Weights of a small GPT-style language model, trained from scratch on English Wikipedia.
Size: 9 layers, width 256, 4 heads of 64 (2 for keys and values), MLP 832 SwiGLU, vocabulary 8192.
Architecture: RMSNorm before each block, rotary positions, no biases in attention or MLP, untied embeddings.
Training: a variant of Muon for these matrices, 490M tokens, 7477 steps.
MLP neurons of a small language model. Each row is named by its layer, matrix (gate and up: input weights; down: output weights) and neuron, and shows model dimensions 0-95. Each number is 128 + 24 x the weight over its row's rms, rounded and kept within 0 to 255. Numbers have three digits each. A neuron's up and down rows have the sign that makes its largest values positive.
After each neuron's rows, "fires on" lists the tokens most often at its 100 highest values on Wikipedia text that the model never trained on.

L4.gate70:113113134130101173097119148132096131167178140117115060145115154154150170137167079109098089127144120106115105107118154106095134157113106083164113148129116156143085135143146112109125109133110118130116134116128141136112155149121155132165113144115107133146080095132125131121102107137129138147
L4.up70:100117127124132135165157135104107108149128138142122101131112102140103134129144120127129133119119106128133140108127163141126158131090132110184124094146108156153138162106155128147098149138126151152136142109134101105099099123123162129139108105118165107174093158179114121122109147091211149121
L4.down70:090140086129147087125152137148137087139152128173146143154108121110106125128138123133103116116114153160130081167126135150144169129122095121103161155146161135106142103097140165135197123178149098171122137096120117134166081114083138146117123159135154144131097118098108113097180107133127137127
fires on: "–", " \"", ".", "1", ":", "-"

L4.gate528:159117119112113094140122135134151094114130105145156106129130158142086104112149141112136167092119163116125154125096146149136093114130150118129159149161174156123124145131116112115114136171096135124139157138137099099148110113119142153154141081122123097143122102100093095136117152163093146118
L4.up528:110136099123138105131119131131111120154176130185123111113110119139109123135112142158127176102142093141135118141148108138204111089122119131126146143152167143125138115176148122089143139100123091146115152132114125084108150125080134108163120125151103065137119124126105141105141120153091118146
L4.down528:116115114129114084150151109121135107132105119129161092121156151065108109151152108131134150111137109162113118088148147110127135119151140147185108117165094133082113153158126109093142177111121103161124113138137136129131108109134164161144111129129099136095112138157151122137121105148132176091
fires on: "-", " may", " there", " (", " En"

L3.gate1:093177150065124147147096106121130123125120128150123135132095142098151111108128102153150149140107162153170109094123138128104169139146118174116128132135097137126119154097123108151125103171128109126111142077160132153096079092137112110145115148123111130150129077089089104088124134113119119118
L3.up1:147163129129156112078105111146150103127117101156133092144130163125146104143112150143141135149140126150134129135139125176162078087122118177149120145148123099093137118083130114098127126171142106152134132137131144100105115112177132174152121146125155116121113128114176153117138153138134094133
L3.down1:128134133123148107163125158145078127075133107086132151089115100110137130148162118130096118100118091111193118098109085136105149123097126171115127088120122158086120157167133120113158126082119151120142115119126104135169137071151134126126126147136161149158116131138111146190139100121106173155
fires on: " and", " code", "í", " Website", "ó"

L3.gate225:116140112114136122154112161111155128149123142168138136110098170133092143111112139130137096110151152123134092129113148171133106145110160148105119143156173126150105137135118122149124107109127160114115062106144170157134130153124146114128131129121127114114110117126146133145134124122131106143
L3.up225:124142162094127181146158099166108107161121127150125140082172135136154153127132087099146131109155127152104120143138146138129109122125096122147110118102117167128164108108141109159127108152120148087185118125105160143107167140133154109137136152118134120138131112106113125123125135095092094120
L3.down225:118124124124080115127138132117153110081120121109107133114126101069119120098129139133098160104129110159106116144114119088093127168163129101112143135135123156108143123061119149118097142160127146113154150136156171090108170107108144133144107129128112093124125110135087074165128106122125116099
fires on: " G", " elected", " |", " appointed", " Succeeded", " founded"

L4.gate808:071109094077128139151104087083164141125128130132153170124149106136086135110134132111082127123139129159154128160123168150134103144133106128151112126129122155142108116132119078093159125132171136121127120127125158118112108130152125124151058129121109109119091139103123109099150126110133122128
L4.up808:129155131127126140134135118113076106139152128150106142134130135129101094071117124066155134192127117149147152133112156126085138087138186154141124122068149169172119088136149085128169112110156112122128119092145152127139131127109129154123125101091104112091084111118159156103110131093114166152
L4.down808:127100105109124138132092103147134116110115129102144133116121136141114124143130054074126107135178135163118152116089144080120107100103118170133133130126111186098131092177146102072141135191125140081151139134145180103108057159178108085128097171158102135132120097152130138105143146131127133109
fires on: "0", " more", " of", "3", " Other"

L3.gate667:146129114121160129137139138144106147078148148106135159123080143136142152140142155141139115105169116113110133149145124129108113153127112117116144114086136117171105140142102132113136152102143105098121150169152101123128124116130128144150085171134099154159127165099103103106135134077099114114
L3.up667:110138074142149095134147119138114160103153106159148189105163164114149133076127133121111093148112112138148122156147172113159121144162140088111153154135175139142125115131104096124098134099152124149166154133117135090145109140134113125121122129114123093136092187178128096119151129092139166115
L3.down667:177123141112108105107133138150149142114090108147109132103138117129135154098129126162127140096134128111170151108129140163189139122132136159136126150168101142133116114139116117151160069123114099154116152124140128114088155134104115132120163150169121140123112148113158159146141145131123090149
fires on: "al", "y", "ul", "end", "il", "h"

L4.gate609:127156121099108087107135109080128128144165158101120150104124127124107127127142111163108124151135126103133104116133135178120130089120146155168108124165147135146129127076123120126089138146198116119085159139155132155105106124082132163141110113117160105114088151146126120114130137123150141132
L4.up609:184141137137176113152136125183125130127141142116138091118141121145097076110086156152140117137146166149110084074140084126139142149166101090166128125116091107089161157094153160102129134084123134081134108129130144117101085130167113115110143096143138169138097134127115150154095105145141143161
L4.down609:138140116151117145138125164141134171118106116127138121169098138159127120139090154135117157142110120109122147168125127111129120171109147155130191092100124100154100090103130093116155163121111125158114174128139123138147140121158132098143165102118146172130192124086126128159159159117099118085
fires on: " and", " round"

L3.gate663:144101100099130163133139135077109143126102140165140123128133151161133101164113142158131127134153145136135075132076156117168123141119190080190107133115130108123121100150098127130108132126160143080073127106142115121160121124142155097163152126124147128120109143109120121090155088120150134120
L3.up663:108142120105137144128122110133149096154105106125143159157132161151096112130114103149129133125133110171156133108092129110111152117106160118136149117139127134184126114126143110104133137123153105146091135064102179120123083105109143175147162090107150148142103135118092110158135112125149165118
L3.down663:130156124126150129132126197098129090152156097120150109128167157130127171154166113140132151093143131121156121144111169121114154134133152144112167118155139114147121130099119132126133121134067165078149137126147112176112168136110200111106131145155150131100125149183135124122128122139127081129
fires on: "-", " \"", "f", "w", " ", "p"

L4.gate145:156099135121131169127115130145172171116119143174146110151104094146111113124134179084121095131108146119117114163130136148119146116139176081099130136155141162161110106145125160159133116122132160151175080150104164125103102120134126087135152164107141116131141149109115114146152228136128112162
L4.up145:141157135133096141152136123090153128114132127140128143137139105114124176123131133113122121135099081136110125136114143112118111089134167138140110151137135140151120146087150146101120147134149106113133155126127115110162142170095119148161107143121101123097124151080119151127072081125158152154
L4.down145:139131117135120176108141155162105152122125148111167141125117133174157142143117111126146136091107093118142118127144111091138129136097106091125141118138149137139095107193138124163115135093082135135143150151140123128112134133122123096121132122142147100142142140157138138156192126143111171161
fires on: " ", ",", " and", "1", " &", "ul"

L3.gate754:123126122125087130151150131115148110138147088134144152139161126085125136155089138113145123070071126114088146155142131141085156122135151153157163126129121136136087150129162148113103131104077113155138105120117152122118147131165138116091146125098098138107164134163107105161119131170114125128
L3.up754:127154163135138090122087156095140115120124071116157097142182102143163096138110120127128137108112124112125135147129176149188151118105150130134154097124129202144123158101141141177129133119133130112137134110139159140113150124088105139101097100123128093123139147130152118146137120135089148186
L3.down754:144085183160089127139159119113157048167148128131150085138176166097156136145135113108090134123105144112126116084118103140138130134088101109153088148131130133170125117110149157122115150109108079176099132084131114105109139153143168104126161140037160140153125114164124111126115124104106126124
fires on: " V", " conf", "V", "v"

L3.gate85:144140155148131152123163156148161162096139124192119141120123097138136148137128141111163135137117099172134137127186140120120111120146122113130062156108100156145152075120157130152102122159108128113114105112105151110149118137130117128129146179109139135096172142134168110108103116134112146093
L3.up85:151127132124094145102100142125168115120134149113139148185116130150114121130090139172112122178147138089155115123092090160145096152125130128123136136118130133197140117107135151134127123098118186115144156099134147130154151123105116123069132111151133126141087156120128113103167108147121103120
L3.down85:135121094136100112126181098098139142136070126116149132125119118146113116117113155144084119127139123143111134089114121127121133120096121110161173123151176109116185170136130138166159128138172135117108094120088131142102154130158174134107145105121134149145130084124119119102155123106134136129
fires on: "k", "z", "d", " when", "x", " When"

L3.gate815:129137120129145113153094138165105121139104117132130142123115149113137117116117127073140128132091136137130130182113168162091145151142111132102148141106113151151118102116144098139114154155147152128143114110138150116095093163090160150116123110130086119103123095148174122138145095118170097123
L3.up815:114129136125144109123096128120113109130102112110152116149165155169112156163111081109132113133148144135126168142107131144109141146131137154134142109107062121145146122128171111111168139107100118189154145107149121129129132130147132118145128169136085174109127148130163130112082096168132127147
L3.down815:135089180142133097120095133125087156114154115113096177119134150106128096137124147130137170142132142150100141177110185130133117174108129159120170109162090110168127081136147121129097096125152090090167148131168140130142111140074134159121176127141088108175098143105146115107125152123103068107
fires on: ")", "ing", " draw", " of", " run", "et"

L3.gate541:117116147098112135136136137160147129096148119136144193118119133128139150164120161148125091122146103117137120100116125098173130124148129147130133138141152123123130113140136116143119124125139126103138122057083111098081165126179111120135093121123123136088135141088149118132160140118152128136
L3.up541:136104135100136142098152094155124109088110145102141119152084144114143094123122109128153150123128114147116126119143156166161113149119114110137126114182153119161124100116124162121091101119143106095128165138126122121143132120102117151143104123140108147126092153147137107109091118097110130152
L3.down541:158108110143138168083152123097128111086155165158164122130156123088094134088136167152105145112135143133172094102144116165114138156120130126124118158088132138130125169208104111104093138144117130134116130114098139117128128137126125129110109131112107147155113127141085151118116143137114111112
fires on: ":", "'", "en", "ro", "an", " on"

L4.gate581:136124176115120144103173164117133104155150146122140093136117138149164146117101130102057151130107168129134081117161137112101140144143126148114103121129151091175174167164135103140141141142139143149158103075122156122138141118099170127139108096149135115157119138116101151113140150205121123131
L4.up581:122138107125135154137094119183101153174149121105120133106111102157120155118127141126116090150179129143088136170170123098126169147170112096157118132158124107128162128089137153127112137124125120119164082124142098145107164110126136134142154154133124150134132133129134126144075113107081143116
L4.down581:161156137129135099138122160085145112134116106151144134114125127115152130171167137155111127133172124116102103150110146110118085114126153171128113146114139143182134106142113145097120102163113103123123165140151098117130084145123107139091121100107146132114162100117093121169147151156120089160
fires on: " and"

L4.gate612:134130086138089136111124135107114141098148149116123074184179142153084117120124137143135158136164137162140147106114117117114092157111151111155120130140109132159134152098118105149127115145130126180097147094140077146145126109114116091140170130154149131140105108134104103109154144132116085133
L4.up612:156133101138164096128141133126086148141139118134069092133122117143108080149143133142164136115135120178142119109116159158139130146091112081124126130170089112143112073166132109161122147102118105137095166128126106119109100127136096153155117123153121114111122129164115123100119098137179129179
L4.down612:130095126151146134104186126129120106077137157118097137136094129177103121120119102100123129134142068117120144131125147160135147160113138116123160163182117117106133124111137133114141174085127153089119086158136143137096113114135137104136100114116112160112141158124154122143124145146158121166
fires on: "-", " \"", " (", "x", "ag"

L3.gate255:151146152152100163139157128129111124085138072130133156102114132133105110156151117102126156179146099122154160123112118132128161171139146097047123081138122099158129131088123068116184097183131142132140143097147130093143131097150118147167111121113141131144133089104145109102108090114141141118
L3.up255:169108115129104156136127085110121144126126122129168145085114131147151178142118120104130137122142124122130119126103114097077108098119100133119136130118112093155135109121101086097129105134135131112156122109158101138108112097122134202150137122142140146119112123078139114099124102125098144143
L3.down255:122124124108165116103124130120143129111154109127117101127146164155149088134172135158150133183184154117160131142140117127165141150127175126115127098145120129137077101174138135152105127127119112150136117124147139083163113150126166138132124123148146111095092140110161106148144136138173156110
fires on: ",", " and", "-", "at", " ("

L3.gate83:105127143130127137138171097097127139149149135163145130128134102149171082141149131118158120164070148137169065152132094144174106110149128122175147151113144099157137099137126101074132166156149156185133102139127160141127099110126117156142117182130162124111155149129106110159134139151130091163
L3.up83:152119196109132103111142121115142188127091150170162119145165066108158173125136142127132146149069122114141165151069120106139130113145125164139160124135166148140132114148138106132124157129111135149189104120103107134099084111167051134119119117099154104120153134160161147085105151120099110159
L3.down83:103087113131160123127086150075102128159123138118164111179111142150124109145147125138121106160109070137133102135107138135117116140169142118138117131113121142125111118133132136118091133139104144124098140108107127150115114145113141136158102149157123096141151145150136146077145120147100088120
fires on: " ", "1", "f", "9", " while"

L4.gate667:083111109114109136157114110156107114091103132112154076129104143135138146137128147078094145102103155133130121128102075127136134131130147133104173148141125115143145150118134102136119129108168149152122096089103118161135118131108123102106162108126095112119145133102132118140164083152127134133
L4.up667:184092094149136087129104112062144133095129092099124095127123083133142129085147152112110121122146072142143162127117124145121132103104119109122179137109171142131112163149115150180093104133128161082135121109124104119193122124155122134062122107097121103137148133116155116119146127152143143168
L4.down667:150125177112142137144125123092180119182104133117125085109151164133156107126129121166099126118123106105141144127125122126127088105095133111108115099134153132124102148107116142144118119154149101147125130088162116119159133164144163115150124131136113143141130136167104159151124099148120178103
fires on: ",", "e", "ze", " Be", "ke"

L3.gate215:117139124086118103159128143107157112144135118162128137129107151107151114109121123088137100151164120137165116112124119090125145126101125145125153186176133136113151122118116117107110117112146135145151152150169145153106144117121119132168098165095117099114098144154113103096125128116163116122
L3.up215:118153060113101150135132123095142143115124088124096129149125144161141128160100157117091092182140090163132115086170162105127120133097115117165172155174128103116148114136144144124139126128141125130139184073161140111160153133102150128104116101116127155138097135163142085093112125125152118099
L3.down215:115144102134124141170168097143094114147138126099101202131149172137129114147106122119160079128120071117146112122129165117100091139098151151171142110146121118130145103134170135115156171159127127116120144111170129079102131140175169148115098140108100135140124176119133148140136165107126103168
fires on: "–", " |", " =", "["

L4.gate573:087161121132132140125172111108143110105118146109128140148124155154066123105136156131091096150142125181151107134163132139118105179130147097100151094139191140102140095102137183105143116107106168127095163157091138110122111128169118145135098146105146105133128117144125171170122154130109129111
L4.up573:156085119104132109133160076115106093148139158131123144136172121154097112144156128145134096140100109136119132144124142095147084109118121152088134141128137144108129088132154121130181104094096086106100063129124108112112088162146126099094141120124183144170159151141151162162114187144158141109
L4.down573:121153131135140166106138130137139138147148105118163112109149134139144126104124150159099080128137138129107164114122136109094106121086125132138152126090149161127139137179134090140101110173136109141095146107117099105139150149129148135113114116118135118146156157142150148127153123164109153120
fires on: " ", " h", " York", "\n", "h", " Francisco"

L3.gate108:148139128105120113158113123141097062128116169121128140103132144122112122125126125185127130115131128167199123104133100130113182112091076131120115127140098128120145105172140120122140090168104136155120145080104113141139069114104125151127149103171104111183129153130156142098127148112104120130
L3.up108:129121103119132129149123147163112143115125150147104132130104147164102114141125101110132125153121140132150136053101111104106136118146166135130104106086122126112128162097150106161126138097149108112134095163139121084130126119134092152116142115128142138184100157117112159155132130141169112142
L3.down108:095103128102126135129157075147137132120122137114115089152118113171138145125166121174124159117134105103128069136101081132120166171116110149108150149076152150114183155102113152146109072110126148119109155140167136133149120144156090097129134129120128129151161141131116132120136142138102127104
fires on: ",", "'", "=="

L4.gate579:111152112094137111147156169129085131159115147146109147069145135118156110101159153103085141130128094131080121104140124144161142106116105143167129075110155132163114095136087107096149110165141124173113109148155111132144098160092146138117111106127081136134100125142122133163166112132075136120
L4.up579:137095077134120113110148183116153117132134162142099128154136109159095150133103132130159127117181105123106106116170109126131128108126131137106146120132126121174133129152079104133153121137127124127091134174116178121101149120160154133064091104149101129128107127101089101159144126170129118130
L4.down579:133187119124109096129130136136165097145137148120151138104103124145108124133127159130180087161128149130126149159124144140139108100145131137125140124141147120111132137153120101132140128108113160113138136196091145120119120136148133132126138099162146120128149177084136106122106105134150144134
fires on: "r", "o", "st", "re", "en", "th"

L3.gate166:159142096145164135128112108109083169151094111073125134129142161098121130138148177109109107148133137116128141129150114193121133124121117160128122112121177161125100174129116124135168096127101149140123142139105157137148068147121092144094090114117181103154098138153155113146123097087138148130
L3.up166:147122130137151136071100115102113096143106132125136140138146164096128131154122105161111127138127123124139145110170139146134147092147135139134162129165116160157124131134134083116137114069138123085111121122135119133139141121126163131097110134154109102099123124121136167132122127097104097130
L3.down166:119122110105140145127143170132139135135124124155158125112127173116141123179133075125100124129159149115109146099117123160125112121116095107170120103111136148136117120174124123098121158114142136148112149126103110099153096104117134144114127154131143122165153145110169115133131080121114173104
fires on: " \"", "\n", "h", "al", "\"", "ile"

L4.gate617:149074123112147128147121108146159128139160120118119119158139124154130110110126118125134113141142110124110116115140116132092161133165118110129128073106124101121175123119133095124082109147161130109130148102139130174152131122143129120130150145140130092102123188123130190064114095128095122123
L4.up617:144119142108182132127100113141137116149121080125122129143157118113093092148115134123135096139142084148084114071134083093092086110191111104136106117104094107100129129146130155110116115141117136096096114183139089106128096114149113163142126152122130137136102121129110144130122098122103113098
L4.down617:180120097094098125121152135126144094119101131148092104090121103129080089110153086108122131085136125168131134150122143149087122120128117155090078092177139121090103146125180095122157152075151095154124106111104156138103127117116102140172108142092163152156106148133146148130175115088143116127
fires on: " and", ",", "9"

L4.gate530:165104135139113131108134160134163120128105119099108164118123145145135143118103134112113156068087083142117109141111086107147126134163124110152116178111137109148119151163099131106079158135125065135099120140155125140130107086141120123171140123109133126110106184093149128180153139114110162098
L4.up530:134122129131094098112149148124116121145142114129127106134079126155125124143108125127120082095161112132132166122123169095102073088169185069141112168115143125132143103102116118154114126083151100157105122132144106144061115151129167104151153111126119115143117160078163084157137148125129112134
L4.down530:161085153139164116133128138120110138134159135101130156123115165098107169147090166162124118153120141143126116138111139133130094122131186145155139139104134148089102125125113130117151140136124085116108177077171124121123134121083127136150126112112132127114159149172106127122149134121129110151
fires on: " v", "st", " medal", " sp", "[", "/"

L3.gate534:123143178158108135133149212089149158104117126132147095133154095132146109122101065124130160104158097160150119153126149136159154095099107116085119142140143176129117106130124166132107148084090128124114089128134140139099147110126144152105102113153134124081132126151125131117111157149091129133
L3.up534:146120154129149135143104173121138073143090126120125096124147128166150096163142134149151121142119122136177159118174108136180142111129126148151087147131092135124177164124147153145129116110113092123129130092152086164121112131143117110133127066137136115121112149158127089151146107116132129150
L3.down534:155131144119126109121141157129163113115137149132122083122143150139091127107086080124140079127146130196074152091126150140110150140133159135108121161159125118114111144134121134150123103093122137101116133157131155114097155119071143101118119154112115122105088096130154097103102120123174129147
fires on: "-", "ul", "/", " and", ";"

L3.gate664:159107081145145119098125121143155127076130122144092141146119096099104130114123110106138100115122147173124125081121141094121162134149112127104115089183164106139137147151125165126168091121108143126131115122091146137115113133158112157118125144149100148150138100133111136161131105144160131097
L3.up664:134147113112135187117131131112131145113108091102136101113120137114121113118138133128125142097126091117130106121128141161122158138169159171154136129142157109126113140102116105155118133092115115156125128145177163120119101094154132179169132121128115101149121131108111136145067122108116099160
L3.down664:151125110140108126118080127106095110117158130123096133134139071135143126149131115130100118117159175130117137109062116132174108149113131124170139165112119164115148094147113114142108092144149088115144161130153104103102141130106147107090114137122100137115124132146124152134172120127134135111
fires on: ",", " and", " or"

L4.gate712:107119091084152101160147141137168139100135154108139122104093161106098116127118170095118137130137172120111125112112131110132158158140111172113119120138143093153158145118151158149128093127161092132125147122142094146103154124113122083114098120112134130091140122157082170155110176118135152123
L4.up712:156142139130126119114102127119122126133145135143119165121094142156158089147150110121152139129139180117089129160083141187135146109133136121130147098168104090119114100142139131119117137191178141118156161091082092132175134121138113168159083123170096138133127114125152132151114114128141140131
L4.down712:122118138120150127113072120128099128113148108105138083114144110127138127143112144116099140135165116132126173188113131154097117148153124120107137125139123114137094105159108107075162117159141129114119154174150131140159162109125133127075106111137148133158157141137114111122109098158121160161
fires on: "-", " ex", ":", " on", "ar", " pan"

L4.gate723:121120165090169155117150169121158114146146090151129130106121129107146128162145098133195105131144126099117118082153099123099126135131109104133143178099094119120147139129136114143079109148116091124097067082128125123128154183146123126147131155130132109079121153127138138130137117109105126095
L4.up723:125140137106124136110131138163127152179115130148103129101147143124136165109112180134118118135150110104131125131131168110167148114116136119134109177134127125169154188161142129136100113133080122124116146092080148146147121139153166126142127154147103144158106099108153111105173126087150161132
L4.down723:200138117108080121098136112148097116117149155148147161100147131145160119121158110158130176129118130121127147144104151086149158125119134127121126107109125147124127157155153106134119126039085136110113132123181142159126117138167104123119144152100124076134096124131120120113095105132143111092
fires on: "'", " |", "w", "d", "z", "id"

L3.gate64:144140130147137153107112122101122108193130119132144128160100137116125118152127159092128130136138112131153107086124125126115141150141092145111053163110149149083107093094110130121121153127157124122129153143107124123133070128135093108173102104099152156105156150141102146163078123109114122151
L3.up64:111117095207112142102116118122091112111140139140130127163097124076158087160123141103135122188126096134099126170114115135130130162086140133147157096129088133100122113099127124113112144141105154148119116174119091122126179146101150145132117122096132116094154126104160159173130084089115117119
L3.down64:147108136149090115099140142103094098097175147147108122140128141133148144104139091122117103127118102099158162124165135097110142139101177115124169126115127116094140183144146138123128145147104127100116126160124129121112164117125153160129164144110116154125144077122135173106178102113143101152
fires on: " or", "ian", "ed", "ster", "jan"

L4.gate786:113143140158107125163119139131143113086100163129160098141142114142121170135112138098124152114143106159103130129162129138158148115105131123144102116106114108095158096156096112152182132102080146137133150142136122094084109144106115147114131159158125129128110125127124102128114129169125117128
L4.up786:156101138112131147122090158071159111102124151090096114101092127134108126147100180081136119153118095163137118109101171154128108087150138148150146102073136142147166137145143111135152120089135141110116147126171141153128131105122108125144119099142114140160133127115143105141162112127172122177
L4.down786:141148134086090117097123087095129136111134114109147123117108166118149090061119143148094170115116191148118126111131114140129165171053144144131146086159122131100163123129105111133130124156137118174134135136113095118198101139117139100163119109136122145115138117134143161120104155121117135178
fires on: ",", "0"

L3.gate796:151131129114091110139157143163152129116151094123177104091142122089163162113118150125171126121118141106087082173110121139132138124136115205142136125146132125145109116108118160094110173139141118113146082143151124141118125164107095125129166141105123121152114100119113108153160143120152132115
L3.up796:162167133072133092159121126119111116167135094126119094161145160167158131126128158109102067093106127098168104161130132128162136083128121141142091133179115073118141113153089122075119157104088093115140108148100118140129125146149103096104121162117095133103070141128150136166132109094111075132
L3.down796:133156112170084112131137163131179155123152151125136129154085112114144113142107119112096086146138164162147145147096150158098096113128122150175143134185107142128113146083145138133107134133102101137163138111123143137113111105134157141110120182109144126115125115106181098129154132111122131158
fires on: "-", "/", ".", " \"", "9"

L4.gate771:114097152142162097150104130161119144151127119158113100097143152125136137105140113110132149140120092177091125142096131145076164140169153096107119102104163144131148136125119102145133154153067113166155096136128151122113092091092122113108115138160080151153132144141183089112099142124127132161
L4.up771:146128089116131123166155158160151131130163115104153097131097106114155150103150145127124111139152128147163123134121114125129140162141156107097116127108144114138166119135126107121150084138151083140155082134131148148160122088142125100145117104135160121125137141148101076129148132187162137132
L4.down771:107141099120166167136139098099135121135179154118126156147129122132125136164103101113154075080104158165106114119095101150142146141140127151071130137120155160129145141093157138123186081127130155114103121133111149123148134117123131091140111109182155139162151121158095108072126147145135075115
fires on: ",", "\n", "),"

L3.gate521:178126156109092122119121106127145136119126132112156135135119142119111159102101131145115146176134114116121087062144114119139100123155134161080140101106137111083137091111129115089095105137151158145056127136101107136090123076163146137138136103144152165093122131116119122141101095125115109126
L3.up521:169175121131122139105101151119157119110152137151099117165132150115132160155098140124129144086117137156105154135150114106124159121128130127118150133135117121126151140108148172104138135126153113144140116118157102098094100102119144138101141069166147146173136136136143148149098107162137112124
L3.down521:097118109113095151123106149133125154110139137105116160109154122101132109137119166119091118118173136134096115136130128116144101095141093171145125140074126109099116114150118085133183140167129091125152112167192161133173154164144166132129163136160063121142097129083133147122133127130114132127
fires on: " and", ",", "p", " ex", " or", "int"

L4.gate126:120189123141102161112130192157147120137168111108155138138137115121135133105148168144119143139153163127099094132123134130113090131112134121120124115150117123174101103134134107078113116163084123123143101091126074147178160143131108151162087170165099081133113154124114121111112122114119090117
L4.up126:109116110099112131140117160161164164095125116156119134143099168156152127130145153166121186117102147117142131167062140114100125103130129130147141115143130125147128121095138123143135134130160138146157171132124133115141118116127155165146154100145101098144146127172150118120128136117109134125
L4.down126:117150113130116135113171157118164173095132107112153162131103125099139154162127134144112088117131111116120108119115146155149139086135113121145078079167155107174122082122088137107119152111133125123163153107159157162120088166158155082104114095104117157143112090154134111136123089119169118126
fires on: "-", ",", " August", "9"

L3.gate76:145132124121120151158130113139101112090132153144113096110118124100145134112064128115077149173124151109133119124186123154148122171126122194112125140127110117141117144127122135163167168116141151122114169170132099129146121107149072104171127161060107155116160130134113127134121173083100157131
L3.up76:094179138142146115134063150088127129109164114125099127101146142140156105139104110101104113133169143115086105127115114139115153149127156117109113159135192139151105074142164078159078114127115140151120116135140143132176165087151153139156101133122149142099126145101165101194138134077119143142
L3.down76:117104207135112130159137111139085098129055128137132080112139122141086114134151160190134171101160139082125111132112119097178106171100104124156117105134138131131119103171185155144137133142131126165136134143141119117148138129122115096097116153150132131074117119161118129137133165130100122119
fires on: "if", " n", " app", "pl", " ref", "ateg"

L4.gate227:148145115124089125103102127158127143098057132135152162112066149117107120096172129137143097116145153117144156146131107109121138137141134145116113155116112173131141133120132094096136090148104087132096167109156103142089144106150143152140113140097128144121109126113131101133132142138108100147
L4.up227:172147125146139134177104130108166169191130134169106170127108131116109114138104125171112096107132154102184122095173141133101146143150110101119123137136094113121128126128181101111110103141128140170117132152146120117153095100114118079100107117103151112109144085112140151132107148173173120130
L4.down227:130146127120150120146076130141110143151139116108148124080138160107105094166091142096095124146119138123123156153151091123141125138148113135145133120111161099106141145094120111136153151133124138161142106150148100155137107115159112108117135129122170173155141131164128083087112104087148117112
fires on: " and", " &", " Website", "//"

L4.gate65:149128154131112108152142121147129133102130113111140084159110111140149100146095100138148110139093112157121133172138099126136155118107132130123152145103126180130172120134096117124106141139125107135111146109180080133154123149158120130091087110157099094168094151119080139103158185100134130130
L4.up65:159186112167162115139139135134116087116165153135113158117111141137121097102139151087152106109143132162102120101122120185098120111148144112137115133128137150090147131102142101173152131143156158139143113104166130126163135168123117149130104130167100143116148122111100134088153117135127105110
L4.down65:135097114125154116138131152098124173128149090080140141126185123115119121131109160146107126157103074112120152136143126123161134101119133146130127121118121150144123082150096115146081146116158158133123164087095100146106107143106112116123147096125118113108091126109185116138115112125165147158
fires on: "\n", "==", " season"

L4.gate67:140167127108141143143104144146108106116110145127143170159135164121164115132160104142149132187127126104107145108131106103110149142108116136126150072099140137139087095123139109151119116102104109128128155142146142098134150168135145134144136112133169129119148132070100189133138099100077124127
L4.up67:153152091122098145155103143106149114097137153120157169158145107133102103121173162122080150131139099106099142102147138160138147143116122135109112124134073174127135117131174111078161102130127138091096194139128093142114162162192125126136131149110117147139119160123145141104139108114095150092
L4.down67:154113146135129108113101130123153145120129148106169142124055108159126125112114108122126123160097116150138109124160094139123142157083143070159123120167086131094134115164115146089153145128118131107105108128130124159136162112161143114115136130153108112117159113113136135134103134147110143134
fires on: "N", " States", " March", " May", " February"

L4.gate359:142140163120090169140098111139123108171124145144127167129170144091104124147159149120143136108111130113138153153142141160159102106128147102127112150118123125110145149124148128158118126096139124091092154135094133153093139102105125115151120171130082117112107160127108093126091137154138114094
L4.up359:094135060124108103117083134120136117145149158136101141138152110124093130145135118148134169108128146125132114133112140106153124151123083143116089144140131121148118152114113109111135079125114139162104112095081137114149145136155105144118093103114114171104114114125136133144105147101121153099
L4.down359:142103129156127104102142146124122128106112195142117123130130129126131114104103166117109147152124129116089116106150129161145108158111114122113127118155146187140125107131116112086154153109122123136128115108147141137155120129172114116122140166116121073099134154131160130132146156101098118116
fires on: "ar", "or", " under"